{
  "n_head": 4,
  "lr_head": 0.00552,
  "decay_shape": "sqrt"
}
MLP neurons of a small language model. Each row is named by its layer, matrix (gate and up: input weights; down: output weights) and neuron, and shows model dimensions 0-191. Each number is 128 + 32 x the weight over its row's rms, rounded and kept within 0 to 255. Numbers have three digits each. A neuron's up and down rows have the sign that makes its largest values positive.
After each neuron's rows, "fires in" lists the words (lower case) most often at its 100 highest values on Wikipedia text that the model never trained on; "fires after" lists the tokens most often just before its 100 highest values on Wikipedia text that the model never trained on.

L4.gate58:178196124114035155098136108128138132127053117056159137135129157109221103101151150119168103119127125129164078110147161097147091148134072170137114115099142106121157114182156115130164143096168197152138151117169096190075131163146165131122152137135134102138153123115100170150184089104089189097109106060154232151190140102137099149098123118132071105075171128123210117101134143145109089110143158096116090144112134127142155112146156159143113107142049093105168102136127094151184146096154142126120082084160128093141150125102110099083171154191120103158119128088133170120089091080179098155
L4.up58:086116154113139118104150117106107111163091127123126179163121129147189196088114177143132183132147116149201121062123125133119126175093163082083168128120045157129136151148133202150102150109167171153147117120114142086105107073094050154114112119119145154155165151141174141130173095152166143109094103178160156129064083119110118127111118073115079161123173123103129157122157122152146110050051153114138122108132140172230136128125093055106112088098103162135112128145169116109124168126119137200113075159142103091073148114179127086111135078158148073143137105109132091062124066140080083083
L4.down58:092067110103089131134129136133123157141084090158104187131143181096116156144091160137148140141152131162113144096171067147147128123195151108128143088100167124167110154097123075116149140129103112112125139145130173115124095149097061112075096197079110150142186146144128171179121171158128128087100119091125156118093129175126081190141123166147153143056162163090127167129182149151163110154131064124072145099080130157151150093102110126164131155088160143102162120068167151150107135122130086147115115159058116151117137084125110122128139072168131138108118124093129147130078149139125105129
fires in: "and", "with", "they", "it", "while", "where"
fires after: ","

L5.gate652:109152103114146174146135116137068112135152072088155137061141149100101120142085126142109149185129143145106148071162129141201141073134100104191153168083185134168139172091157085127112136103193100120099131134055081155100110186142125127086138143161129087113081152128129074114141154159153129116130164141117131147132152112154157115096179077119104106176109099162119149133141171142131162154108123176181151109121082148116164119155135112108169177081150120151177131140139074158094134124146138197095133103110160138130125126166184122108167101071132155191150174132182114159118157129154129174
L5.up652:078075136073164149170141115104108084134110149105158077103104115146151122135113136137157091137087143132168140160110081116143117072121119112148157148094101125132132211155158089130146139188131171129126144112129065083128141133158140192086155147214128148084176168137161194173128168128138102167121138169133070151123167177117095120156077136101195136146110089109100067134150164189142157135127143083148122111064132129144121110111133130084160150082119130096125134157133148050179190124101138113115130103078132115038175104117189092148157093133103158155166085131111152159139136130129158073
L5.down652:061080100134131117076126152111112096191079158160143082152130147131167132119106088131175117085109205140146156164111065138173162102066120145103062152115143158165115119190150106127189137106183120097149081135122074092169134160105152175124172097155142157108153155121129121162144159094140099072103180089190114129096185116098116150152143154139142118099118076137099192179219135110180133119217154087127130125055168148112161136103077116143107148057121097137176131142114169129110087125095103123132134191155094154135150090119117140100092106118135099133103149169149112123131106162142162139
fires in: "first", "life", "late", "early", "living", "career"
fires after: " the", " l", " E", " his"

L2.gate583:141196156120143154217124093088167098168095134092161135145181115122121086120164121102230162159137125108088099065171129093134169137120129068166191153067156160107087134163118180114114116161104145148114154189086138112127149115097114123088164086095114138096103083110123126133137136083122110139106086192126069159126146180140143166094099137109073136088153138070133101097159147158103173120137149127141180168109103159078082172153162183133204105165139136128067157160183139169186122160134144092162078157112135112078173108110145066160136139127082109166128125118100109103120142108138115168
L2.up583:153109115122177148142120151107099129147133110136103143165119113109140139132111146133185098214109091110130106132133177107112116081166114090124064195149184116122113160110121094100146128152116140177182076102116174102112184080121111092168120171104139098134124137167149140134105126156112152095167121173074114078135084162142121161130121126160152159092138151151129058102151120099155115113139024070133123184131089184160144130131091093102131156112163167126131134119126077108157088121138125063052118178127123110139149105158141117121166139175069157140156105083181146135118198087087063113
L2.down583:118110150127141140085200134076172152089154137162094216110079089143189098104109186129093153163095152173146155140099173143074136144117106070141156124172114090083156140131110168082151087098128124104179100105113160169075112170187141139133094147101122111149111118177117127083133132134141166071135151111174175056114122075124119130122176103149135138134160103138128119210175102123162162167102082157173123086147088131130123118117092111116046129133097135120143108105132096116153132120123201165084156128137130144193134111133110067080076115106145167116136127060132106135169097132139119147
fires in: "which", "they", "it", "government", "authority"
fires after: ",", " the", "ian"

L5.gate103:149096148181166115042073145087120098146137070120083175126127124156127154127122108070141137126192083124180094111136077081128159152138152103129100150204095084123153218176078127121125161169101092110123214065105156128098117130126108075090165118173144191090108145100126105167156127105116140112144141053151091116163064135107133118083175133191149122107111159138138155087103128119076089103173144163129133155121115154100122153094133103135131163138156126086147141170161159110105136087158151113158110084105116126115118095155168118083126114127212118103112140092106091061123137129156143169
L5.up103:098211105158093165155058084073069149133080118132106150220143146154113087093118151118137131144153151094208128125063081096081106133101099098120137151136143139129088149108161089165121095156135124156165148176157143122065116144140126153145190128154093114134130103049111095176159068117131118100128105089160127126132092108148062106150124111113108125123122169135131119153102180096152077055152071137184100129119116122113129192114150104107159143161094138112158161167129103109130114075097136077127076109077125118128144112127125058122149078133143174141134124119165134174122122110126086132
L5.down103:137094162145060080140119144184120189133128098155110166182138114147111128127143168120158083162123126165120170129163158100123100163133088161136104189114125112145100158151160128073114113160101149099108108155144093085178138151173113103140111134163058151157105187101122121160175154131103144162121122150172164147088149123113127098105126161146150062106144066068115086135159091136136107148138088130177172117153075048099130105134135149118177136125084060201097147195179088090147086074087092099064098190116151106106180104140131127117095043106159078143092088103116126147105098079106108075
fires in: "which", "it", "intended", "introduced", "impact"
fires after: ",", "I", " for"

L5.gate495:055167167157112101067178158150058162133204160141135140099152103098118075163145084060109080177141154085151151148125150103086199181128067120079148116092083144127129172155195140153160156137161072120095158120116079145149077194119119166178104122114122138062133113168109150157071090060136126161128165153145168126145171122125170109117117135083122140099153103115119167102106124163142096140109103106122136127119144087164134143107156120144176183108127137130130095099165100115149189119122113108184097159137165113122064127077136195130084136093114148135189086129044098150080130136158113176
L5.up495:142149162165149136156143148124098143141191159083137169117144090139128127198131166111125073181146121125109115155155099118134152162153079098091123147121100127135216117119185108169167141172117064116144143160101117208122085158105152114255137091101158125116141149140162165113107154101107098097079106176160134079146167115170128124098166112098137061101159118171150071107130181120085077093127108123181112095095122120137150129133158114128159183036125125129091140114120154122156172193132093127140073175123086074121104152156154168075149169154027158116074128141091077141072139130132123102
L5.down495:088081084099165119154121141127122134100130144172129156139120084140117153085124117115112134093142127121096171072141121117153117137082098099146140167109189134116124124122136109117170057131164137097159104113168125088121155136126121159086145117184069160106077101138086131157076065113174084143120192108151148144096116203171107138120136130152149096051041109140127135176166165151201099070173103139099143178131148137135104121138089132117166089130171141126138067103124121179146166124126065147188195112124172172118166173044116136111142119157141108093155138104163176145154128092129119167
fires in: "first", "final", "these", "following", "two", "foster"
fires after: " the", " The", "em", " F", " T", "The"

L8.gate280:134130087117149118112155201112134106127137100066097161082142140166086122093122109110129122124145148131174075165153072122099163104092118132096119106068166120134160143093166182099142209136149133153139158134114090141103142137168198170157060163157114152138160161122076105167180174116112092070122137085123136077101173051109185164166060146070111128072116154130109143090085168111075121181135192099121109133114115105120117131123155207115158110153201192093093126162097124087112096097190131089117137152120078147122118137127143132119173145079069083106107108149144161084123068169156136102
L8.up280:170152113127110124158127104112103104147169224170181118102117127145150135159191180096132098114086066175125079119158138122146100095085084107131144143118138143083130078130112099136096143165110176181159088126150102159124128117073144156095111125098111170115108159100140100128055124102136076085156172195157178184112139125176159144126146132196135110141161131139154165179117080121141178121126109127112147162095153161145098132123116120100106093127117124120124158139106206153152090107117107147049198199115136135161158108101192114080120137152080174131156134109127106132138141161206144126
L8.down280:152133151139150156114110086189112163150159116108087132108117109187126144161088133125110128107158141112125157087159108157146125224200172139128111168152138145111096115144149116151107149052114087102148100158174169109113120077128134132065168112147144051115121199170110122102132146121169089192081130126157076120151078090107093121153075143150158126026123169154109077108141114123133132142167143151185134131137114070112158144142138117103132160108160182153061150117174112086078125132055110145146144076162174116163070164163093075193121129115147145170149148092136165191197114067094104116
fires in: "the", "alongside", "of", "many", "a"
fires after: " and", " as", " with", " along"

L8.gate607:178110165117088150152135134105122174195106201102182158128089107137089104150146088040090124136125133131207149109104131085094094108124150167081101055143139133177095135177137131177102130124177117148164139108143168095174170140093161112091091178165164114126154132118183128131185129138123115121092116088146101155099138127132093118098133130058094087053090083090099128083116154080137140078088147103171101163175137113169123094108204087115158131124091144132105085059154131122127117109080157157154174095129129104113134103148145054122144156163101127146036138176095129059138141100136165123
L8.up607:067120137127143104114102056087110126110075174145117194165130124089139118111109090116096140167112145125228136089119174154056042129148161189074129067128098104080025114164111150171107141156141090164203123127113132092111099087086155147111149123160127119128155159117155084096147154093132112169119104109150104171078154084130105113154129098138142094093151088129150162099121144149165161129103145167136105119118096161080131122097127149133131130112122168113143162131121143074083188100104159156176148117150111139114121061096122101105138193114140179137133128188137109077170117129189087105
L8.down607:118103153120168160164132127147110110083154113167151177120143118112164128155037073089110138175117197071130159133162078148134120203115170133123137117120158141094106124119132140095145136189119101136182134089145102168123090088166174119135134125128134134138223120110170131143118127069166134142110117144098085121123157074113082145084139165122149104109154107163140094180148152112154130141124100151119132096153102097104097161074204128156107092043152121116080201102182138168114153096127156162109145070114122148149187089134150169120136121150102139164101151135099131101096113097154109130
fires in: "the", "located"
fires after: " on", " to", " along", " in", " near", " at"

L8.gate338:122122060129181137070141136177184134129175129116111099151129121185143078111116149133123168112106124082146085142146198181138106109170179107085122146132146081095116126193212196131192189081152145191092065119148106122146138098120080158164125178103113140149161209096115144148119116091119118158113134112083123150114149157085078102110128159148103122173156159127085126138154129207114089140177100142089139138095113134133094171129126112132107151078121121141106138114108183109116121137085097155098087102204137109065098171150145042150143159114141143131104138153142084034167134136154125146
L8.up338:137167100141095126118125152101160107163075171165165150090105149159065101037164127091097109119098140201068151099114168155117087114135113154093135059136091125102106127061118099132191211186134072083113102077133132120148097074088111115125115058134161155177146148118104141100130116169116093097144118123078126160119169150152110131136129100104096092078160173130172099131175086150138174111149146217143116152174106141053124075155185068112098169121178136108144116111113112145110137125130147127139162149160113139126052116170110127073171112100158113149123096114167159140083148110149128129
L8.down338:171096134091111219092133115134108074108152130155154148110068132190159106189104078090129114119120171128196130144141156075104085141101126171165093065104142160158100118170070173095064124132165103113070147094144166121133118168165123097121066165150117147094157106146173119107167155148165124167117125144149128098159171135130144126085124130132106130143147104159099102146188160079149100130138109063102116162152135025102165167120133177161129126113139150130126158074148082088088144135142188156096149111146174062121127057108118111170133100105134117117128122098119102180138100094120090098
fires in: "the", "of", "in", "america"
fires after: " in", " A", "ast", "ross", " along", " to"

L5.gate604:133143108165122137078097133124147167116137152064172159085163185145133096110084146113153197114048171112108130140099154126137080185113115100129148168130115092106132113144121076144112131170106162157092129169189139147134130128055080187126122109117111177132118108120107085112142145038154154138111175140113159116148154137177097100133129121151168129126130129131120113115137060106089145129125086149138157115118143101094169134098088126136132149129175185054096144114056120105165106152088105126140175128165138062120093162176147098073092047087119060158147116113188182153072080140133123186
L5.up604:184123082136139150128134124208158119204055152167196113138135138115159186123153111142122142131110074172075183078100168158170134129185165111136152143093160160121137104062129083156154145134150132088129131146183169184163148138080115124121059144162115175108111049131189145130144122048110103136127118103099147121177182163105084149161083096141095135143114126089157088111144131091124170200138149125133126134148124145104152156144145072126099131154130104132076200131112117169128139157072088120123151081164146165099138173155116094146136146100090136116126150186092109125137128152122059145
L5.down604:137095068141072083154157173128186142114160113152149103148117102173105157094140124123106169159114117105078120143098138135121112117181123086120150144072132110186200124138170056109166093122125187146173061158146161149153134081129134137112097146098149089151136046130085095147102175084104112140091192135083125126098116106125110198123140142178109154069108082158132092099080086088134167136124167096109044157125181138137091116095112122124109130112141180055099070161168155064138105113101111101102119167156112115163084067178123162137201123122152176090095124123124148148117103145177122118
fires in: "votes", "known", "internal", "rosemary", "code", "different"
fires after: " v", " V", " in", " R", " In"

L2.gate223:196122130205140071135131067098175132093108134065134153161150126104118140080155092105113107161125119130136193095145131108074172114095139119126089158099104114082091172116135120139046147116125130095174092170133121084067109109134134145128153117090065126169100173107103127159067147099131091116122156134153055114120149131083140122139134083159064094162121125169153105122157074149175150111151098121092129161116082165157120160182112157091166145100106167144078157159106145142121087113185074153118138093161140160176119157081167083145132145113127056157100160046140187096128191155165090113
L2.up223:154147148159141079057109139061131142116097161091123133161150130116144154096158101107108165131083097114147115182084112050089122079085098142123093138125153134130108148069115113144107159126160179113107139136097073140073109125151109098094132090109160120101131054060061159107111067119124075121100112123134142073127100082125170165124158116147129122132129101123113116130123096185089136126145158131090110171119138194169136135126113094085108143098104143104122091112123106091161106105119192121139094084133062186133108142085099137148128141119099102097081107047145108114121184122127068140
L2.down223:146094091243090113127041109128095147144107185141109134105136121139144112185139155061121109117161168149084079059152129176145111147136159165232122146117104135143206138110166079132132073093180156114160133130116129126125126092140131099161097121129148109120154167110114115123198123114123129097124123122120144107166144187086161102129036121113141117083170138121168153130129135098111076185126155130137135128184128105091149140134153104184179109081136111119146134149145129117111137097081104188080133158101144139171163126147115080116122141106162095153154110148101143126112085116143138114
fires in: "which", "and"
fires after: ",", "),", "s"

L8.gate604:130084086133090137153119157140105119121085098079093121152122135134102100166129119118189210074122120126068149178137067100127150097096153111171117132137123100150113156145109131229079169126171103151108143090105137139122155110125158103134161166081177176127125097115120100148122157117150144182122132137127109088094129086167073082073180133205169075131054176111152142119125095219036130151133143175136138112070098187072143123144147151113182091139103081145102048107094162106093146098178189107089101072150082107093104114131141111174131117117112103176169140138151101155153112103174141090
L8.up604:066094111094122102156119165130110097162119133058093087099137122149142174071112139140129112193150124106108055098093098146120130174065106140154095111116133123137123167133066102078134133123117199133135135145144058104141112096130146096067122123084173143151157139143136120108137119132141109125116142201137103139122074144122176149157175116100188145166091143164137170120111163125073155121080101164069071127126153124151130134109109134073089155159193136109095077178092226183046175136092099169112114149141154141109133129099151109121112094141128128137114064108081128155117171136114117158
L8.down604:196127135135133109106101176078108108096179104152109112077095102149122145081108118106159124213078184101131080167151130077113138111089105130137099151119167139138098063230114143084124151093090124134117148169146147104126103145089114187111147191174150153126083107136127114146093093120132152089139137159161103099154136109115108135172122166188127117053127095069126124134100182114169134170132132118141111136142131130126158159164123086186123083068065130177140135195162093119172147096128127173142067078086103152154179122102177118181174164071131120131166113176088134147105122148120159119
fires in: "as", "the", "a", "an", "assistant", "also"
fires after: " served", " was", "ed", " as", " became"

L5.gate466:086138118100111120131116135153108146131094165133146097119139167142152089146068152167137193143131130130139126111078127144119107176068133167107072126078126120112104121180096110119088144113118071155116132096124116086137098084129092191110125101093156118151156045145173150155118160156064213162158172105137133153101113098101102166116130168083120074109165092090144126116191125163128117094152140156147194083091112140134137193145139125134133086121077117114092119108110070102163079113105181139024099197136101157171091135145132140124104115101143125155080114156074146078096173173169124096
L5.up466:171143113111177118070140156118180121150114131144097133075097166141179163063162118136125092063173105148201096127199151109138084154168136066178121154109174159157131124083119125107162164148139114137169069152120109140171097076118098127187142098099126166139171146163169144137112129121141072065115093122146159153080168154170127117139109158110147158139129188154112062146153127150144132114136141069074058184111133167147154135134100118113173106135027107162108111070177134143143127098165140147093140133155125141119154160119139177141152151089128109060072134120112130178144138099145142111
L5.down466:100142137104060146106124125131167124060142083070118129068125106175118075114076129134151086173178145127112116121136061093110173092118144131127137155173118112165087143134098065188168098128115121156109131139124076137105112131118148099030063171146141101152138099174137127136132091166147095058197205134097174154108146126101157144149110114161177133086101131167068180121155121106152108136128103099206106117099163090156133121115115130140117110164125143144155125122034112099118057123066117110150165131108131178141191156077104096109162108181157071141119123165166121111126147132184092133
fires in: "where", "with", "be", "including", "alongside", "of"
fires after: ",", " along", " to", " would", "w"

L2.gate321:133107155123209106075083138178144131079136104100138166111185088129158095132168097091131103133166126117134139115062165126069134106119109143101094135163153121104111101202113155147153091146125172111125127074092143075148161155126143141157101190193123168074143168130127150116117117111141085085116047157170114125065119121122104166116115102138128151103076104088216086100132140094088146120102147160099223209143148223120175145111174087111113088113130135093103124144154185157112133119095090173121120141134107110153102102130103084117174151178165160110120124078162110074109117125148114096
L2.up321:166130144164132098147115145083138130198065115126107103101129129039121129101130056094145147133159121075127110159168092092104115116100135164132143123124103120069139105130118135148112135118110115153068137097092129130153168061128183130075047095106097125115166107189122136121151093128103126141107077181132154118094085091092142082154158185211111096134163124090124147126123106113140120121119112102167074184110059083113117089091155098171122117135076162140130170069146112060200105135138163144146143149160140113136080071093186130102156134183111104121074144136162084164064126132149131119
L2.down321:172121144142138187136090126114082178126126102110153154115157156110118084085148117077107088123089107112054123136142082157140110133118121114174076157107158120198128171166144068108125136113104159061058080113122106165134132093113130144154109142155181124195145124103143109146145158059154140119118134109187101121129060091140142178049187097133181121104159164144114119145096078112157051138105026072152163118095126105153124110153076111106133104123086123108097121136170091111118102135178172154121096172144126151121135132154159090110155125164161137163106105095153124070161078114151115124
fires in: "which", "it", "that", "italy"
fires after: ",", "."

L8.gate548:140151129099092091137081148154124099091146118098148154097131102158124170079100171141091187183141162107167134139122175065137104086052092205182177145131126067173135104143092180135127146134167146163121121152156142120194111145116146086110132121130131112092177119176157070118139144144158119138125152109134138090114105128170165125035114165143124154160049165124161150187116075156103154173113143149149085139105104100164095108141128112139089148088137150085138098139124206092144161154154123106156106132099163090132121187095074171107161057168067110148117116178143123196128111159069105127
L8.up548:110125143107128135122133109121088117136121095168116122160118095130096161129133095108099145141145150124068113135181184199166086148127155096103093154157134179167120132133117150126169116091113150188132146169122079193176104112124169110083123121196116104085170135189145151167133052102086170185115151138115187046139152077118068119091131142170107191149137145109109163066078087169170109147134098134109132149071138143135138059120139200117113135141126175193139099076081155128165175152132117112135121142093147108087076179136157119091096147129086141121146123130139067136179122168139158141
L8.down548:079123096189122104106151107134126161153101083154088082107154086173115142119078136138147127149114131142059132172094151173189125088068121065091097133127104076200113111136101150135162126170108109114078098076165121135108110135113125124125063105092127122149123132159115160133130132124208131117140087114061093125102113086127114162128133151129126184124130091123109126124056096138115133152084123073157065090084124154089093160084076103170139130189131112146076126143182163053175181126138125127161150125103100158188130181113075141134120191117081162159113108116137125100049181128106137101
fires in: "a", "well", "an", "the"
fires after: " as", " was", " also", " As"

L4.gate531:098207147061152124132102091146110092155159124082160114125093095141192091092136109113113110172132119121169124159203110172135099138129144170137189124099169072088130141155121075131126126150114157154163156086141117148146121177136088127111125114152142179088095127062077115153129171151076078085150127076093177132148116129078132122150169179164152130084107122120116191092116134059104160128162172101159128181123130140186138111150136139169134136158104148180156172136114136105162105077157120096124075126098088138143142113155141109135150084133121094122100164127151108109145109123159083118
L4.up531:163108164163144059152153146115151115116130205136172118110113133084169154100172112094124111118103187118100154054153111126081126131159160161171140098145151130113161163134093149094120142157148084096119141156123170136097121169063143107103140117109156144098074159133081072153161156100084132031121142102132141048140135102138162167163108197110147113115137142085134079132112135100168092066085072161111107151016080148164140099115136138165108145107100111125169172112131079136121115138132131158052128131140074076145090109132110159112155101078097159052119121091131100108098146169131085139
L4.down531:122077152177138171141129153098146120076137134148099105180101157172126101094127145171105115095042197164090161129082118102172112128072106079101121125136149098179113109103106196132117116082141107126112123087065190120165171155119185074123063039133129122127128107125170117133115135080162168191135087132093155116106097137141153127106182177135123158188155161161187136159137116137182070184178143125107162080111111085081083135120133154066141092110171080070089096130189085140120110176110120097136179119120128128091135147069152125126139140135125097111141140155124146147126160091061112074
fires in: "is", "was", "as", "for", "and", "in"
fires after: ",", ")", "),", "\",", "A"

L2.gate613:159087136183110129127185094114119135110136091114147123104095152158113097169115125091173144125202099141156084141102125074116159138179082140135115140130099150176111184213118127137147100114090143177136093128055113134132115127141114162083090116151169121074134061171079171091073091118144149141107117145094111054187140154155117164099141104161139137134151061065191145106095138137137126096114137089128179157123167168102160109160103172142133169131102146133169080099155128173176140094146132154135118099122122067129191144096139146149145102089117130186125054132114115118172078145094166212
L2.up613:098169115151161087119133155151133070135115132116133110092131121117178114127188122121081106138096125102173152110207101052105170140143139137124119153165141154129181087072120121196148113104075098134099060141118115116109104131129149170107133159042128137129137148056147147099112146158161211085152091104135159112134124128103166109116077133071084140112123146111148117148122136095177127127115077161068178148131118110115116092100115174111109110140050131134165121149113102121150103136141107197107085199064141180128131106118129143133072146179114091121131129070138134133148106116204114137
L2.down613:088160154097098056090119175122222123088098088144118171115071102116199054083140133113137130122133073144100131082212092119176135160110159115116153126094152187095152143158149097152122109141103125107137102135183122154144154117189135087140159115098107150165107142117106141107118135092131129128164095096143115111150131140118101106140098142132131117154132145109109153143139120137159061104055155161136149133098155153074068133165059103138170060153102183120175091138128167127119100119098058188137140144107091196160116085105110156118102198127150159095114164135146136123172119185154149150
fires in: "they", "she", "took", "shelter"
fires after: ",", ".", " and", " that", " as", " where"

L9.gate411:142180104146137133079113133123124126166137126149132064102169175192151227134081143118092107158122158213153139153154118101087108155137112138128137056113115123094104136197092128122176154172163128145080147074121142113191122128162146134099102160104111184132173145089149150094082145101104139122200086165108111155115120158179080150115139099124124092091120152174159202142121122156164168136162142132112153197149190135120140130146123128152120125138132087091105167139084081124102190120169115136165065107109114129113165090218159164141107112075120135062160089082157130150104138148185149170
L9.up411:166155106066099174156154140087080095081189113115104128139078151129138105097148132173082104079160115117082117149148156136105124112127060191098104116095177066184117156166106139103147123127153096166083128143105129110123150132080154074175131158110068129136105156125151115080144115138100153089141175105102106141172137137107131090129147133136161172139107209101168148133193191153114144153139138071120102133061092104101096143118176134146118132146125143077117065095086129088158110111136142160145118070120156103100118203155160110115108120106081115142113123128155066162054123140197089079
L9.down411:185129171122139104093078137174068133147159107085111165129174110118110086121085118084170088180125072077129142092138153162160098109150107138139161065119081172130131077128086065087089088134182171127133171055143130131109163084107121122080124128111119163140118124177113159119105107130138144051143118103166124091152164030155139141098138092117160191157151156133132098151139066125191085142155119147118120158097137144171138075138119111131175118149138147154179164207127171162123082156154155163091126101136185128175182115155117068105150097110189087166122112048151120148127159093099117132
fires in: "a", "two"
fires after: " as", " in", " into", " the", " an"

L4.gate164:115152110174149160149108152125101135104135135112144157172117105114138194150127122169118112105131187108132144141081112207113147108074134105142124197148128126126113123124110106074081158167133121169104129188045158119105180100173168110164087089168093093038123169120128156154137119077191141163128157112152120105118093087131127170124178108169157133101107126107122137131142129137167148127123160163061105144154123094098134122145103108108078119106102134090126102183108203101149129178195096135134093149092048157140080150150133143151170142162114144115128130147163122108112094139162173081
L4.up164:115156068142174091078169146084111139128163137127069107113158063129154144123111157126143138114083174128148113100100104088029102140121115121153041065152086144091154175128128165132147122152087086116156152107140153141116115139106128091155145120167161192144130074142118103146139113120052124101098169164093093076178085138127162136110109088135118123146136087149117119123104133121066171076151171104104105107115072139162145139122121133156182116062121161117146153154100161113073107061130171127125175144147147160042113055182166144056090110102125115149157153087139131142153102122143108114
L4.down164:099151150158047061137065123169076118103078101107129168133115075087155124150120173117215146120146174122100097065100141118146089089106109138122149177129138158160148108137097124113113098144157199116130175175124126142162097084086107084090100081136127114111109148099139138062091142126142128112121178103141163121136177168126132078192069147163159148098108216093166131125182139108129139187153125147147125095123131118141111112142175133117102113095160146156074172113141185161144111161146124135098125128111146167197138111160155058128113098116118082121081130132131131074155142076153118096
fires in: "and"
fires after: ",", ")", "),", ";"

L8.gate680:141159097171150057139143141169125109088119134095114087145140150089145120078157147110102134153116129131135090164152122137167132145101090135171098143146126156072153136158087153146138136132138121126104085050093143109176143141136143133095126121098099144055120155156139127108144181128176127154113053134130115148120173153139100160121071064145111164163082192110065190122138157190110169122136092066078147134125140136133144085166176129187159093127148105089170157203091178100097124147154112207154139082127203124110133168168100097106116081146100131091135100175136111117177108125195157151
L8.up680:072123148147081081150140138109099135182101078110182147148122108094162119173140151156121156141111132127018141105089133107116138142165085144124063121178158180132124137166104134067126114086144074161117156112176115159145105115159077189054074152154169177126153064089101157086116144161109089191060101117117097078119109158109152150079138101115125125068132169118154110135116128148127082137169135127114107156092133135147138185097080157127137158131146153120144114083128163125126145124158157072128151097103083193038161192103136150170168076046142159135049116121154144092214151087131110118
L8.down680:142180084131153110109135057152156103146141171107109110055156118081125100132144161096126095140111082136183148122124100139117095128109115130211098137098148105120135094168126154120096118068167162137119088114116134174201118087141131160139170134101170089086094192165162170152093126114197136079146112172138099088104062109136063123130119166165120131087147078158134129110119101079080142090150110127164139064161134081141165162194136025165119105135148138138138186091122117119101113133148106109132132128120110055161100151123134110112096158167144137143156106222116171123116120113161159075
fires in: "of", "and", "a", "japanese"
fires after: " one", " as", " was", "pe", "er", " Japan"

L2.gate593:151087101140112183088140142107085134175161157062148147082139113097129094111127125103138125115156140135084147105121191089144183106106101164156163087133103113121102178120170135091186164123150174062142145091134096110111143120187117053085111103104114096124143063097191133091202128161112152114071114132107063120168132115113124114099146151138161141060138151155168128096065139081159141097128101119177108159153150142116139154128123110097195125120158152161098118103083088171143148138105122113105197135107117097097130165165150155099153154099168134159173129150118077105118121122117069190
L2.up593:107167150148130083116150119123137110175163150144145088123112105091144086172113109129115112125151167106117104115169091118118143088088175139058146158132102169083173133136104175120125152135119157103150135131090098120089113114106143111150063113144124093166139074139155123126196105097123183101147116175163097132187103058115114130074132112137087084119119129145189141170135092098097110108098102197186090088206125180167168144071150123161132189109143175112145162116097130115095090135097094037192110139121123133205112154151081146104182133132147145152147107116142100147141079141137052092
L2.down593:097138113119164061123127168157123155157115083154151067116111106144124167199125069120100129124157183104129105144079127166165117065134156134107168127135095162158181129117099102135155112101041137128094136121131119104086135132121111139152138147154066102130172181159145104196098119099155148131132160150168127088140144136139130106127116130111081054211075138130156086175176123080111137127144106146148127104124119196146147115118084198174122132125164119174136121113143081156136094143134124188143087170121166109094151151146096134128164075125123176096120106159160147058150132180086156136
fires in: "first", "original", "most", "third", "final", "former"
fires after: " the", " his", "'s", "The", " The"

L4.gate130:108162199166103166130106136109179118145134171126132145097138161192142166115137142155124110122106116147156157081103174129138193126118104067107162169124184121131175100106100135181155103105152157137140138132116115091168202127157169164111094118149111151069123113154168131120124179092132111096143158146146102064108100144107122167104181151155090095117091124139170142082105110105132065148144100144121144212136092219106105163149148106119168170199120099095107143127083167059067093130152109141150120085195151121201101147167108080101134088166135160086083116053128137090067116119150121102
L4.up130:194113161170119185113125099095156158113069134145106148118114133131105145106163176164122095087096081082125058146151142063162183172156138080159183174129192080114134137068109129160164094114118102131152074162144136132149123086095115119105077137145061109103160115161141159115096126085148133099179123108099090116086162131129097160126170114153121138147054108092136127098109122093178114093108131167127163139208139188080069080126150148168127155167123153067139123049089142135094126112123151160134113170156113116213114092127131096165123101156105142118089173120118130130062136115129132119
L4.down130:142102093148060183129141151131163143170117153157088154116142151095106136181154140098102162206074192102181132115099135056138106095164178130075146147186092099115176079162099131133168102164097091113104081173141174116135188106097162196150173113086209114126143132107157134093175118132118087144108073118140145117087081142103108115132117112178135116119159089151126104114147117102092097118155105072129107129091154119104159187180150159131125170109120120154120091178101079136131100163156053127087089156114103157103191140124086129125126083145117104129111063164100087187142081115139123101
fires in: "who", "which", "people", "engineering"
fires after: ",", " the", "il"